{
  "num_hidden_layers": 13,
  "hidden_size": 512,
  "num_attention_heads": 8,
  "num_key_value_heads": 8,
  "head_dim": 64,
  "intermediate_size": 1344,
  "vocab_size": 47913,
  "hidden_act": "swiglu",
  "norm": "rmsnorm",
  "norm_place": "pre",
  "norm_eps": 1e-05,
  "positions": "rope",
  "rope_theta": 10000.0,
  "rope_fraction": 0.25,
  "qk_norm": false,
  "attn_scale": 0.125,
  "bias": "none",
  "tie_word_embeddings": false,
  "parallel_block": true,
  "init": "uniform",
  "init_std_qkv": 0.0237,
  "init_std_o": 0.00466,
  "init_std_up": 0.0237,
  "init_std_down": 0.00287,
  "optimizer": "cautious_adamw",
  "learning_rate": 0.000781,
  "beta1": 0.9,
  "beta2": 0.95,
  "weight_decay": 0.15,
  "lr_head": 0.00768,
  "max_grad_norm": 1.0,
  "warmup_steps": 584,
  "schedule": "wsd",
  "decay_fraction": 0.697,
  "decay_shape": "linear",
  "final_lr_fraction": 0.0,
  "batch_tokens": 131072,
  "max_seq_len": 1024,
  "doc_mask": true,
  "train_tokens": 869600000,
  "max_steps": 6635,
  "dataset": "wikipedia_en"
}
MLP neurons of a small language model. Each row is named by its layer, matrix (gate and up: input weights) and neuron, and shows model dimensions 48-175. Each number is 500 + 40 x the weight over its row's rms, rounded and kept within 0 to 999. Numbers have three digits each. A neuron's up and down rows have the sign that makes its largest values positive.
After each neuron's rows, "fires on" lists the tokens most often at its 100 highest values on Wikipedia text that the model never trained on.

L5.gate781:505503563477457558451496418468552520450455502526492491415516504538516527512514520542525461476517411502520580482513542527554513437558501445530507428490516429538497479507553449489506468491541479498512544486484555571474449496532515486504542464542568472434506527479521513409420523455500540538500539462475521556512452511497509494505506578501481478495496554513472561525455537497546571550543
L5.up781:445447528544496530465461537513511573426560389521489466466460500433459570486570479524503505544537472432445450456465535558502574474512506470534467466519450483482506514494524469578512489504529499510496493504451486534562454533442504495481494550495505497465526563501551519489536509470444544581546507473440529528473496483486541401474520495512444553470532628499465433460521513471574446500518
fires on: " m", "m", " km", " cm", "^{"

L6.gate509:564516554448510477534556483512520475451494466499558453544540418472522487504484485462482489553502457529507496491516557575440557582507482557532598532499505487556444530473518513539475531561479480504469452493428473435499456557411588459503438517538542581500462464579481540495439493501514465501485487457527501451494460524502539486524535539471460494565522470443494597500503633511569447523471
L6.up509:469484567509532383479524492542525489501444456451521457515513469467479491480492470477464414543484556458474548541514447513472487554471566476508536492505582483527524505474508479455539513497513465488447426491444378539524563610556558444506487509504421479440470539514540527438486493506519429476584464467499509565481525503498559522483459575501450578488556494560452483467493505430410573518441
fires on: ",", ".", " (", ":", " ", ";"

L10.gate1143:542528525562534474563532477452430583548555534564527497524488543463477545549601510443463440519510484521472522474526567538520482481387463473507527473611404483567404474532497441513521489470448466449508523485541478476446461529556502509568512610511508502524468424560454485426467555536519532486517498437484523531551491503482484511565533523523480528474471391473456502490513521447490461503517
L10.up1143:493513536426549452468526487433477530470452470527562538496530451494419516491553550499481454494501526524470476540491446467561558440523545508576522498505497437527513477518408494486514439487475494503496471472515410438410601484562512474521487449558441529614438446447534466488461431499445519420487565474509488469527471509536418530491542446519577494472465486508532425478530482468443555425473
fires on: " ", "–", " World", " on", " Shot"

L10.gate303:490499509481490464491470535476458460459455495577514456512472500493533498484513447514537527420521481499463537462528469547470497529442438514476540493478538524445528472507489497485528482524558553499465433536495493445489544499552576503484501513510489437469512515391588468432488560569507433522507485520562547611525457466521546531481478533523504466493518521547535466519542441516476524465553
L10.up303:505424532543525443513496479510503495454516494561570434551470509436532478424511528448490555442483492431442421518552469470556495467448490526501505502494483549458526546466522515493497412477560517505478510507483601426483491520514572459499482488460520531461509525417498456376530544531590476546458492492552545559527466430467497552492540515500511528557530539444574597505512393571455525462539
fires on: ".", "-"

L5.gate332:511560460545473537563443569509507419409453552545466478507487498445491513408494509603523556456572553507497539551528479488479542496445506570579543554553497508491544519513483480514519483496572566549395484445511490538526485556443544540501568547568570480454481553517488522540482518476494458517536493492558505504531477489510532430491502538551459556564536552479523427502488399515577495541455
L5.up332:531528542478525436512503546474502534439449476534428481453554455522473520546487491529538550475500474480484512439503437514520499507445471446486489506510492475535491474510485544518564518462471463483535464487492483605505507445550504442582524436459530485528525527424537530453490517506515477467483455588527555442556515497515508523454518517514429467523503500503446531478504612514512521456521
fires on: " is", " a", " was", " =\n\n", " an"

L5.gate473:480434504500528459502489456491535443512514530522520484472509471516483481561458487554517451490467509475526537489500435493457522522488506445449502559531475547567512577465477516547463493537489486509474527509486568471462373518514495420508529536425528462545446504434484526516543489463516508506541506544429471492508538574551508544499502508508509487434457460477429483518490482495471452483461
L5.up473:441526478532448489478484544438513470497467445509519543439488525602489489492438478490467437540494546432458499573429490471461498507493454501522582470432509536467479445475513483481433486449513424538504532535457544502494515557440499530428551543540422496524551492546517586551494482483474478483450469495532499513512484508480519450526545545498459482533404447461503524515534500500447520445528
fires on: " J", " or", " Ch", " of", " |", " Abdel"

L10.gate316:457556545528501522433558474566557502457538485565531488555416524503514469504596548513488507492479499490532476522544516442551581474409487483532444517528506510535498491484478545547467485488492518520611523492586526456516528494473476448519512503531450567485510454479454464532505459572531576424453516506443490513503468479572539502464483516492523578546500517568520512500454475519460498519481
L10.up316:503502469481478506479498472471488471453511567593500529497503514459496497438529516515493508505535529513469567517507471501461510458545581565469547494459527504515474482515492471560456510519436469478521440498540505480583511508526561548501489497415446537505498514484532549479628474499606473526512533565479514479465524475557537482545565487489510452576474581437544484443532567499454455477472
fires on: " |", "|", " as", " "

L7.gate199:552513526425537537496496489445554504554503540481502439495478478544437518547570441567491470472463569512498526521565496516503589496504519508467534449523441481485521485557432449503544472495559572483527471493514468576457530462484514526442512499445550531581482430418569465472462537511505433532449481491410473464556532553429407491521490493516496545580477437589472526526472486469501448553482
L7.up199:436472452499518565520499537481523492545545579525566563445483525442409477444511488481510493488460471472509514551482547466482500490470485429504530464465509505462471537502494463532457521534481437533485507517570482500444511566494466348480618585519511514474451517452494560451475520482545495548445484479524458485488562450469528463558560499473542488515467475506549563563613497428479491477508
fires on: " for", " his", " ", " her", " their"

L3.gate952:518475533507429503456458508476573456515507531455517479534493504470424524509558469526495477513501548516527508500467519518448507451569480417506413478529459546571477507469436513448449447511490448497442493486433453547529487465501480460510554528419525394555497508450531535430492494476476524537462538430478508493522430544437601557503525518519490492447481488536378510447533498606455451484464
L3.up952:448487597507499585455521487492502497555438471477505550511468466535553515514403517497557573502442548550520512447497534535477501520511447537528556449529465506483446528518450533477499513537501517584434517499495445618506530428461482484457567450469532460605525465566554531469478518494533502536501501477532497499539477471502457500529540490487486421455459548490417467488578488520523460455472
fires on: "17", "ä", " season", " Hungarian", " young", " summer"

L10.gate1154:473470512461562581534459379483452488532477425425593580472509415572542491478509470425546514493516514577509466471544446485509567479562513474471539495528456492508456510488519559440498484468501548497512505447497501516554407537427428500472497482455552452559467445516505507488513494444467510476575439499489577486543452568420447487469460560498444497489522545517390453503486490579534510533522
L10.up1154:544495448473521427466468439504442535575555479453528541492523515488607518597511525493542467468490513545529463517484483541564487539363550477519457500493494587475475513472503447484547489434477528481469470459486473514549522528519515502509586446479553484592509512498473537456437530563515476521546483513511462441558480496493514506445549531535419505470490444497462490480525449566458523493540
fires on: ".", " ", "-"

L6.gate511:466594465471444472513512591541523509487553521513437480557504463487412475473495545551504525468492566533550459499526533509461487480455516474520466538513450439521505483481570507510488452460508530539506514513579497457520537537496554535507489508488435541542414529474528532505498463582490478462529483569483560483504475513454497527491515463533409541564500508505458496455475504552495546489476
L6.up511:494468490535517438464523437477465435457487465422470497442476537478476522472473516443516505473517464447523499509480472509496533541459476472512493549471435501463480539559524476492410512505500503464449426495555538520521484413478518511650500407530496484525470428491544493517538482449553482520568524587504517513481470480524402541476465498551495477413509538480486583439593482478493513530545
fires on: " a", " two", " an", " three", " as"

L6.gate735:537550506514522470482530564554535501490448502567478523460448518410522565460495575504520515479535483449481484484512443504460518512539545468563478433527489511474506490472496461542515457609531494465541562501503560511495518544539511516473533471505505466567516464497488503460505495501547448447537510518462500511473526458507528497516514478602490499487429517516473479605518478482435545461535
L6.up735:552425484496461454491479556462487471544519486500522414532424487474528450590518499455554518532530569563516489513513484545495502518493532584474483484445528490492532492545536550558479509539542489455524464453464507557563548493504448532537450557532516479480553578468481548485477503442541484523438471447415480544559506505482493488435500495548569509586491521501514395483452494491454555459515
fires on: ",", ".", " ", "born", " St", " life"

L10.gate1138:554496531517556484565533539452503556438455508470518483449432447517487482491491549475508492480538500530502438488518511583529543484558483536564525435519594478533485491482445538508448549488525512515496520483435463517469457492450479472515400503413524512470534556486445481522501522398500391479473547491473556458490584578570412530554489472477490532541523448530517463517491527523487492545516
L10.up1138:493562535541480514530503511512527517448486505495502480519504465530498535561538471442433498513481556552517450523526514511478460533436548552499556493530519424473503501519467503463525474476532539511520524501505440487538497562499562516440489394532479513488432502509490471478548533455566452499554529577496517511480503455460556563479558501491500628473499510598519485584559487568473471507496
fires on: " "

L5.gate1299:474492612475513511449533471506481545520461510479540545483513503492545527494577568525560536504496484517535453486514442487593502543512538476499540520562510422492448509465459507533520560451497478560504535536503501590532480459545554384458495477515513461440458460507530518527474529439460453487437461515488478536557464394574506554448559454490521438539527462488504536488527546508549483503561
L5.up1299:479496538478404465522472488490450471474492560512462390508582404486558552480438566492483488566391485432596578468563545457500430532486498469451475484425461497558465453465519511520472467552544511524477483479446462507505507538462470496507511509464455529487479491489527534591558455449431464548512560479472503512514522495566466572473432571429503496559477547546506474450492418581488513478467
fires on: ".", ","

L5.gate1163:531543478384451515575526447473493518507476475498477457432497491477439466539559559471559471518453518479533519441534503535496448446508482465467510558505582453549504499476561538502417557546509457508508516443533468522465427416504460536558472528536520449436474541513523512584453467490560530512493496402522435500536601537493512463512550497486451566498462433445432449508487509487456542534497
L5.up1163:517512495442510520461491559488476531547511501564426555469476422557469489485478568430546500542528496434466481484482440489576492519456485502590544475464483450513487501491491463522457522464440438514556481453504468473444508461536494504452532497459530547467507523528571528486478489464510519481509482467510503496576575508518493462486510514524443480546468499563465492500514477509471509465470
fires on: " |", " of", "==\n\n", "-", "."

L10.gate728:470532456572529508535532558508479522507508514508503423439518496516498480535517505496533518492507406494538513518465474498421496522542480487534525423456515542461486563528497413524569416512536557483411486522495533478511442524530507471501496534453451497470487568468535477516453486503489541489495442511465571514479509588582494549510537500509490474558495558517536491495481435443389510508420
L10.up728:494484486479507489580498510533558525461487491493554472486428440478478484547508490517506481469525504482425460531567522442418471561460474514505464523516530524508510582528446419460446497440507581475566499519509531423465533506503534408492478480524531551549440545459485506462442534442497513534538501504453540500566566579511520546513503486558473586545521496515536560534450418501496551508486
fires on: ".", "-", "196"

L10.gate1008:551532514453480504533499460515514478558483525500492507493532482551487448491479463552509485477603519526496495474528480463515507526480555502451514450548474434507506511493551531460469525459522422512495484547456481516538471489406488475548434518505530457537484511403501519428498494483490543534485525461537502566513531546488563496556488520521465526501542484471456557549453516525526442530501
L10.up1008:541536534486532521541512496473524519525471491491486507491545527403544462499436499489463497465458493477526523502472462546472428496568481524520494457528486518503467461499502546524454483440466500456504541501439427473518479533568529506523455485521447484527498477530425503469483402541481514491482500491561547475548457444528536578452479510477509443534561429478580467523453543566494449552540
fires on: ",", " .", " ", " ("

L5.gate673:458494505462510477500515602484488487454423515482578496540541480528490480513537543490507484549548475537510535483555491463503481486491391524549556556493540467531545482498454522507549549464564441566461427475544524484517456512518521482540501534492494438523476521460481465555479497431480437547457517496518551452460498558526473489395559464440517489515505548495458480558563501500450490489500
L5.up673:546507442622478525511462514513465496531515434551490579559534490491515522463547477500461524518560478551515517475510411527420532483508566584463423529491428518514516554507493464513554466477516484444507440444524448522530574472484463546511526553403456462523498472462500502519567451531502461465456505538441494476459442459527437568455494514537484470520555503477467474460528399463537466473467
fires on: " ", "-"

L7.gate1196:527524553466520583545469531531512566472472534497520535513418502452471469484502587453527457469491497637483579501500536548561438493458482523557576518478504484551540522447475485504528491534437449485502511473479559509499439469515488509535482479420577570534490519483474568568520520476493500475557515427541446535505487583522431528466498535480463490432472484498519517506449527597514491512537
L7.up1196:473516431511467552417532498531554518513540519455517506447574505489533545519489619527571440411583551477473450546463410472522521588431575467535465474469470493476516498482457438538502489506484505480529514486481471558504562495560486518511530489454545531538470476415482473524516491474444519575513514493485487501529519497501517486460519519513506513480481570562488493514519476472444456502522
fires on: " ", " in"

L6.gate613:506511496492562430518532501454457540543506493515557498495555451522492562488534476474419581444495447451513495441548506437531518552461446510464493507563429519489537446535514500498546488433512504530508493522441457471498578506474553500523463476535491485499427447524530545475560554465472480549508493463526514458434384503450560530470490484471492522476452461535462499496440568496545467510547
L6.up613:453499479521504504513537493458456449475510531490549510467475490426461510487493547501457538485473504492576500532431476461439457502433480467556417518534472524526498538504488527553467582463560499450522526512481484485507501464451495467516461447511473468539521421495484505446489411496440462484510514513453408485553463513587484475489465510533417501462495532524530484456480560601460486552453
fires on: ",", " (", " and", " &", " —", " Suzuki"

L7.gate969:558484422556487495444543533518477481509528536506477416435472476502436487444510460538458449512525519495448497510577474530531547447505499573557452443507461497473464498544559440503488516555534441493571509510552475495532487490555567524469560527499507463532528521482543464516588484560497510497429526443427515476499494519536566499438516507496542580518499550582504545499502434477420561520506
L7.up969:497483517522491486503553527428492431541548461411454511501490533488466499515471595474500522505485511489493481579540523492535497480541514529498502489552544505507499491527494449420514537429507494524529468482434505494570445490497507544534550490569463537489552456508462475435570461501516517550479505570494507514473427486535547551495448538499450462544407498492506448519539451542504481473445
fires on: " |", " ", " who", ";"

L10.gate1297:498449437500469534504491490476533493488487489511483505523503499506465492447487546578547449525548452541523465478498495488501491477556515510575562529525488519507557554495423497463565554554483443541498526454511492519511413448410464502570504550467494537575430418487522453560520537431566477587434491496518496539460503468500470539481395483451510435524528573554462440464501476516448491578522
L10.up1297:399479508432477492496496553500547534519523481472537497559454493461450471500459481516500506524583490520474524507525497437496481499471549513540441465487417449394439494475473622448541539569476514464526499537536550478491436459463513590493468480561555522455506523534475513484464559476498486459522510492523500458488494520533544494561523587494520581454489527498465556458510555556510539488488
fires on: " ", "==", " |", "|", ":", "-"

L7.gate855:517549507464502557423505494499476475470461516598490495463502511497519558425597542475498504495462447557486478527557415523457548518511510481468544484523547491508496526505466488506562586506515491485572482537492485542479500468472492439541466490538458517464529492507422450517502501489520508447502445556479488540440558470512501441542501500436553493464499463491509536460492493556536479505568
L7.up855:579486429530579480555469462441506513482485470472496470458548447481507478483460551487553496469478481506615456472515441458475508495474396456557496500528522570576489534521487440524463487484604506479452478537456539474506497554500489455515470557493488517535466529526468533501540479549467504481462512512542500534423508512516482489450461543509437469480433441493540553508509549528524472586499
fires on: ",", " New"

L7.gate11:523486521552458487513523572518488496528458564501568533496423490502508494538484505470493579462532478492497493478555482530592585536527477505518502497499597506419496512512468521568537553499502488412479549449519498488564490490475489519447517489536432432448461517459442489504514505461500443573454573550565563414469510459466487438484526445499487437531531443575567478504522495489506481473511
L7.up11:533502504514490475451478614476444469517549551496577478466486549482408550537516453467446528528520515490462405506486476528428556512474493489501529485546550476511502396553527520556530524478500489505470544475512496469463511447467509443505535455536510518506386516508503505534530487489557513436540512470493441491518503332515515454483557547424455532494502490460507505510449514511494493481475
fires on: " ", "\n", "–"

L6.gate866:499546573545487486494519555493464453561480473528427516509469471541558487455520526556521452456580491501510489512515501531471495473501512545473573521469507421450502492562533512501500430578512534526583518541524463496601572489545519554526463454514491430378562520570520542499399485501540505564534502505464546519507519514476456509449554511497485528493488494521499508524531505495446535563551
L6.up866:445488496472452537509494497430464498499542543565506517500502562503482484420532545520448553598493502445535450522508451488471504503494464384487445471482532435490545517461532539484472516482507489462481485535517508551493489498485448468535471468409436513475530468532448492476491472474480421498588481536481406542510475498579523514475429496515540539482596480492450498492486572501446467523542
fires on: " (", " and", ",", "."

L10.gate63:564513511519463524512544483478455511539509478550478476493525457547493526520490493519515513476616522475545529586540503493406516573448516420468510520547464509533463545525449504459542492491555543490536471494449532483554461493471489483493471539473540470454525493544526544478441575496467604452460464449513491603542485547538485492531534514468506493521504528563446432503449507478512502486443
L10.up63:466469474432468490466523554529465527502483475582545457452491531521459522508486491525568442535567522408464488525495491526556510570486472444497480522545532573475537477465541491468527495539508506454477492394509515551526493455502506418460425558530589491557515547522512496557462482438528450458482534494479546402563525582542528491505455495498475522522501466562544479483506478474464529532526
fires on: " |", "-", " NED", " "

L3.gate556:493548539470430546498485495453532516490522473519456524482546453496533502403469472510538441508613552495498440455506450561502500419472496506406523514470475441554514525429527493426469506500505537463494506480548556572502489440493614442515456541490486478538531514507414529515462505499504502522480525435476603472472482551475545487497485516469546484506431495594488460468425497557506490532457
L3.up556:513469462494458502465514558495500432489520466503542450445591428461466479511446454538504570510480488545467493529496478568412457552552473486420541548501488464412463474495525542475502500434575478469544452516545531494423412471510522502524510521520553494624533488475534536506482489554469518504484468492560532461512517463433521500522509571475482503511519481505514498453473398515488470492552
fires on: "%", ")", " -", "9"

L6.gate701:553414510505582520577476472487524576525529510482398524519516493540485491560541558426531523445438496556500528514555525476509458432454539462484515524508513489489464513518456510482508520528525485518510511495502491438525420552485487495549449561500498505521464525518511564467476524536465448427536470546542500485504509515497451443471522526535511462535496548429498497500470527494495531464460
L6.up701:515545509542551446481453485435495469531480560512490423527532544441537453467574568487590459552482508472504519534469463474551510489460497452476525569512512488569554510502449507464512483517435513499474513463475466616475489443549521466579545515505476517564486600498586513415509522436494501465460454511603481492543488540595531573478508487489514518494498472478461471503512511481449484547474
fires on: " ", " on", " was"

L10.gate13:497459552521477547537473571502524522465459438463499428420484399472452568413478577612482547477563483543513448482529541534489488519433541492556483519542502506488473513511472491496509509517461486496547519495503594523505474507488460494508500463470512430489424383536535495468439521436547477470468473496496471521470497441490481517496456529472433453557534473464448494478528529417507484578460
L10.up13:514478522494528515412507548462513541477461525485536456529474493547478564472552478587454516493528510571514509471508514520480462513488511508521509548536439467500525493479493503475500516538453463504574533543470553582458433456492462527507512501391511539481384462550486490476570477538492470543557472459514554548467572442573497518453550544533461467484501434412571532540576471487503545535497
fires on: ":", " ", "5", "'\n"

L7.gate1289:530423536562507548490452437451518520451454472539471605554431419451491550492501524480508520554445513363484424493589472462509533535572474484551488480506487506503500456501451456466600526529449481529484468539576462502510510554456501510498461519485545456515522531490462397427477398518499499504574488454508474566550521483540548480504464509504501530585545511531550499480508500516491478477472
L7.up1289:425478348405519491507437491470552506527439513484536584591464529537478473494538547443498469614478454487528496473533502444481500453533470478548501542462519529555472502525556450435477520531505535513478493509500499461513519468554519485507461495487542489448492482518505514557565499529543442561453562473445490555456483512447461506486462498534501487429482519466493509475458526497514496489517
fires on: " ", ",", " and", "197"

L7.gate80:477541535498508522460464544520561492521537503503548535480511489498513595473444575555536519492532493475484557545527494486476467505494567427465469438479483540495443559506489477544498470559595534511518498549503541478474478518472562480500525515488512548515419469616558497445542416488476554412442507531486483539511509474514463495510526499519497536501494514511531515467451536501518477554444
L7.up80:476469500510566470547518537526436438545483585523550415454455482443491517549451515508530560554523479487498512490436529551585587535477441535458474465486534450459454480483525506522472517535483531434527512451552469511518458414497467506481474464495402471445487566469496524426505524451472518426520482468526526530522568398463502554437545529510496535487482419504479479499520457521507562488464
fires on: " St", ".", " Saint", " San", "St"

L5.gate284:549525535548535512460459420485467415586492465514516517525466548539571546431600483547488490496556423522598494545535493490462481489500530518571444505501527465516534506488502463516512525519573468530485462542480533488516446504529517455506490474557473452437561489567485491549464535510522399538521494494526476452462562457560459459511490513444516524467478487490486471497525513578496506543586
L5.up284:493530488436503447423502473480492488528518459549536475430544458492481458484472506544575457538488447465531497500500504541425505554503447529471472486431478586597512478444514513527474537583555454497518469510458588407417502494506505487491533489463471506544501452450487625512507464517488570510474520490544439476457601496514455487522503607574553495471452525470489477442466520464512565515451
fires on: ",", " of", " New"

L7.gate762:526460588539538521473506479522476472526511518497483521498453465439503505489488551541469465453532411474490454524557512453525487454528516481456457526480470522473509477506557462512492535460486495495540453499564521497516588483523488516459501457455590487494535470580430488471499537401513525460552572490434499502474510538534453496516498535467556478529579492475541532562474545545517461534562
L7.up762:474515533515559471492431574530551485409449499446501444594540495457522474497532565426535532437505439468517580567513483447523459517480466497461529483491411505549488531512504521538498513523496478467474511527386478368506560506471474442576501462522491511492455495482497491554609423435461493451480476465438514523491479451497482508491499531552452505538480532390529509475536617533473444481432
fires on: " ", " |\n", ",", " Macqu", ".", " B"

L5.gate132:535535469503500542513524468524493537540469465563427532465495506522477489464454527467492445486530485519542548510522424473503481500520523492426455578493536475467485527491570455456497476511445467517483444519486524541548492528488501454590557478505523510468524472510532512456478508544529546495574497474477524575513503532547494533510559537497530507462579534529481515548530483531567503479489
L5.up132:489585450489528569597485496476508494516552501596441482485468500553546496442506571570472487517528535480466442482504464488512508625475476393490488510437445461516503429546508511467511476420500525518509458528489480481537478462504504483473483462518462456467554517470488447460547461476598567532454570499474433511467513478472543529540579513537474522449552461515512442521458467457601594481546
fires on: " and", ",", " more", " or"

L7.gate619:530475400501524498448543443479499504487467420468521445513521462506466488454477415542521502491467512528552449590511527557508596532503539449540569488507464410497550475518523535453435532511522577486508427504552512500490458531487470479491508544472541532474551381482493542533441522496512381462467505485470417530542537566519532431490523554454491502534472494523473494497512565583528472564480
L7.up619:495506474510503501564536555483541509509444590414508526440527462541462465482514469469464568516557466438451483579522534528547507530522568468493552512547541561491530537472515476496485512523503455502571522535456459572609517541478437531485499507565523517463453436539544527518540516481499493535533527470469516494468516482525531424424550537531475556478527499490542546573550524557482526477498
fires on: " "

L5.gate1219:508529480465516498450448501490490492525510530479522399549521449517520532477505478501504467540607496556516576499496485441482481481541462542494543569457477539526535540545530539448489511560461520544539489536567488542520427512494539539470492587477489509565590526420490422505569502475548522484542447488529506574507554515565469521470483450451547543472483556477469503517469461511447458538454
L5.up1219:506505452397524484489459474511465547489513537480489519525556539453527485549456434509531491548595490500432543464470405534531520456514401539453483582580492543409505479584481501534499540542584554432493503451499524590511529456482507518423540510465510490586507445525452535505490506509460464499509547441453485490416473466551506545547504455490474504530541494401544475537539469508497422548475
fires on: " –", " to", " −", " ", "born", " -"

L7.gate993:437490538502494508537529490448554524471509458516417608476504504441494559430489555529486504553496506491540574509487446434573566462509547499515480549531485439582614521502549469454487562431454433506503534470463460540534476551518533466540577509467485520547413433527521522566446482527498559504396561479534468514469541457528441483431523472542516490555509474530551480535499452520495498469444
L7.up993:487503520512507473515488562496442488502509489433527464487472515556492499502487551557559505500424542472512420592533542469510499536527494488431550434476473530550518525565425440481436549475540465540484540521475526463504437444521457516501539479479554482475559474583539557493562506515490462512549456460480495509578499515508532569576545483480427490492518475505479475546472525504513555459500
fires on: " ", " and", " the", " or"

L3.gate761:506417463554541526489520489506533472540487477519563497442486547456474538464510460531531531513491480538499508517512449474519476418492482501516516544533527566543543496472527517464623486506532493534462452414458461515517486510436496440435523527506510512510596500481488453515507544477524548545464469493475571491428526528585555442538550482517565537533522529555532459523451556515414427532498
L3.up761:494500604489605530475531473516534415472532392489456498581419462489476493509498481451440526479498526491607544481508493510528485483474427446533510454529482475584503514476583469505523507473529522494491498512512451501456489475538494463604479448563440549498533451470532493468459497465456558476511449483475560463565504526539453540476505488536498488422502483495560544512512591495516510528533
fires on: " a", ",", "-", " ", ":", " |"

L6.gate427:546498449518503502411437526521411546520430485519476512485401496505498504494460456385446531503542480506532504527463497521522465436490487510589568540558511530503550453554492423561522500537493430518405508478582461514473524503553540477577483449447498431511427488550504494577441527512473518503544537393503513532533449488482537578486476548509479564550440486451492514543475475454442504528482
L6.up427:523490456482455531494429507550580506504604481494448517530589528494470500526453545531492442442482586479549468519465496513409469551478487466558551538507435526543616500468411437506544503539461477467485468513485491555486500505553423476526551597500516479462466558497459494511598461561493542490503528504492513530521485417456548479542433444450497477494478477511498493541496540497567507515443
fires on: " and", " |", " ", " or"

L10.gate520:520482465480512545548558511497508510533408497520558443501440448510426496408457434511496482539488449565589488488472495523592487441493484444469534535597514471463498465467479486506516531502559542453525553450515527506481462528476505467419444518473447500471503494518541386485595473423495468528531533477543481498445508492509475515445489498542558489560511491569563473469578479541533520533497
L10.up520:436569543543427568523514510468560516489500442465453437507447510516474476515546551487514504509503530603567465502543504489469449558513453453508536553555547502493476590468539505528514521591494489456539550550496466468532512533520475550440528501498499472547485479486496542491522504529540542467524518482485529463543534535588523456538532558461445509470571581522497517509523527584510526525485
fires on: ":", " "

L6.gate133:416481484533500445461508499550512507489542470528511495547578472545524427477503550516455536511558526579535553530467498461481485507500482425513441498506529507488571494476468547488461520525505526448472660539481489524552497506530506469553493508497503505478578495458514530527426437521582531473445455553517554556453461507510579449528496542518495591553499440427508446523518543511540514460513
L6.up133:518462520489528411497549513561443515468524476456536485505472470525521428414464499555572467496539538433533485483472531485474499540479520421456525516437493464516474538537478439540446553511491547515473494503420481528441520454504461563561467493597555444461491452466567562552483461516466536509451525530463530511480489503489482550517495510411547454470497524470528453531521424522398500482499
fires on: " and", " a", ",", " two"

L3.gate1113:492556587539570478516550509528487493534445508547492523468549445500521455449504458528543504435569570480461436489491485603472433492460454514487442518564496543540480505470492468446462585471504489573538467499469469550519462455429497470537466548539490531485511492439530471589467470477460525457475537507449518551522525502578477471421459512501506482447533471538523513428517534538474516539480
L3.up1113:438554567563517472523523575508481475536492506555544441484479533491489540502516456478475527571470527473553440491530519504400497532434545507472411509542515509506502466424558457376467516510564557581531518513489555502482517501568523474431517477547473450491520475467550582505526536488421416480470493528556508467516563485531479475481489559495473494446461454567435492460577482449515599477510
fires on: ":", " -", ";", ")", " model"

L6.gate976:445478563478533484410574578536559499526561526576447470527500543462440458467511494492425419469580523550469499488489527505505457476459572469539566508495509463513446543522463516415486471478496529490445440491515461539416514506533533554536490553528463473459550471437469472512490457447492445460506507385526479509479461533507501564533553501487490589505532401483472496529483497491437524490510
L6.up976:473484423546581476484450477563466469478511471437535502497469519492464530508491509477475578511470528516548490463557489533490490522520468478515549542448493451501464528568509479541433563476478451490458461537468543493550496446561527563475488466563538485444509480471549509568539573490569500462448551429539484472515494512543409487454551497499411528501517545501437512495503548467477574548402
fires on: " a", " ", " an"

L6.gate752:561584445470556565548550502428474464571508541624535405461529573488464471485494489476499483471566495479552461501550485600509469499497472529507512537507499455429483563525530548410516524543538445515518465432510525559515538522523480524502534565515456532456525520506467558414452492545449532493545516539499566514517440467511521547475508452507486481458570469443531500469490447526499549507514
L6.up752:507538419536524451451496494558545514512512457477498512498506498457496485520423518523408575417501553446435445582426525574563465519484509510582524508510550481542490477483510509562490527488449536476460541529500403502476459489468519463515459464524533530555558542527525433477470516511490558511471517454456520491497498534528483485448487520533468485558522542501403475548529533508427498444499
fires on: ")", " who", " to", ","

L6.gate290:512591525437534516488480484479485445555472516501553469478482467526447561431565546599520474536523485524502447441495509484459521469526500440468529455459539501550483530454485521515484536509471546426469420529477540511534513482415455461462498522568521495518608462508576472485502585535514565533563532576522505510459465521485463458462553527433460551462511514534543551535490511515548593540492
L6.up290:451526472442527512528481456471469522471499476490515563438522548525406511523450479528509473529473557518531491449481459516463436527473475498547441488493483490483544549497445476530441444435522569534472524566479517551514505471447556515510497461435441461543487473491433482474504391463518461552487513467561526489531511480489516437534510539491477545469544456501478457490529557519498467586501
fires on: " (", " of", "2", "0", " "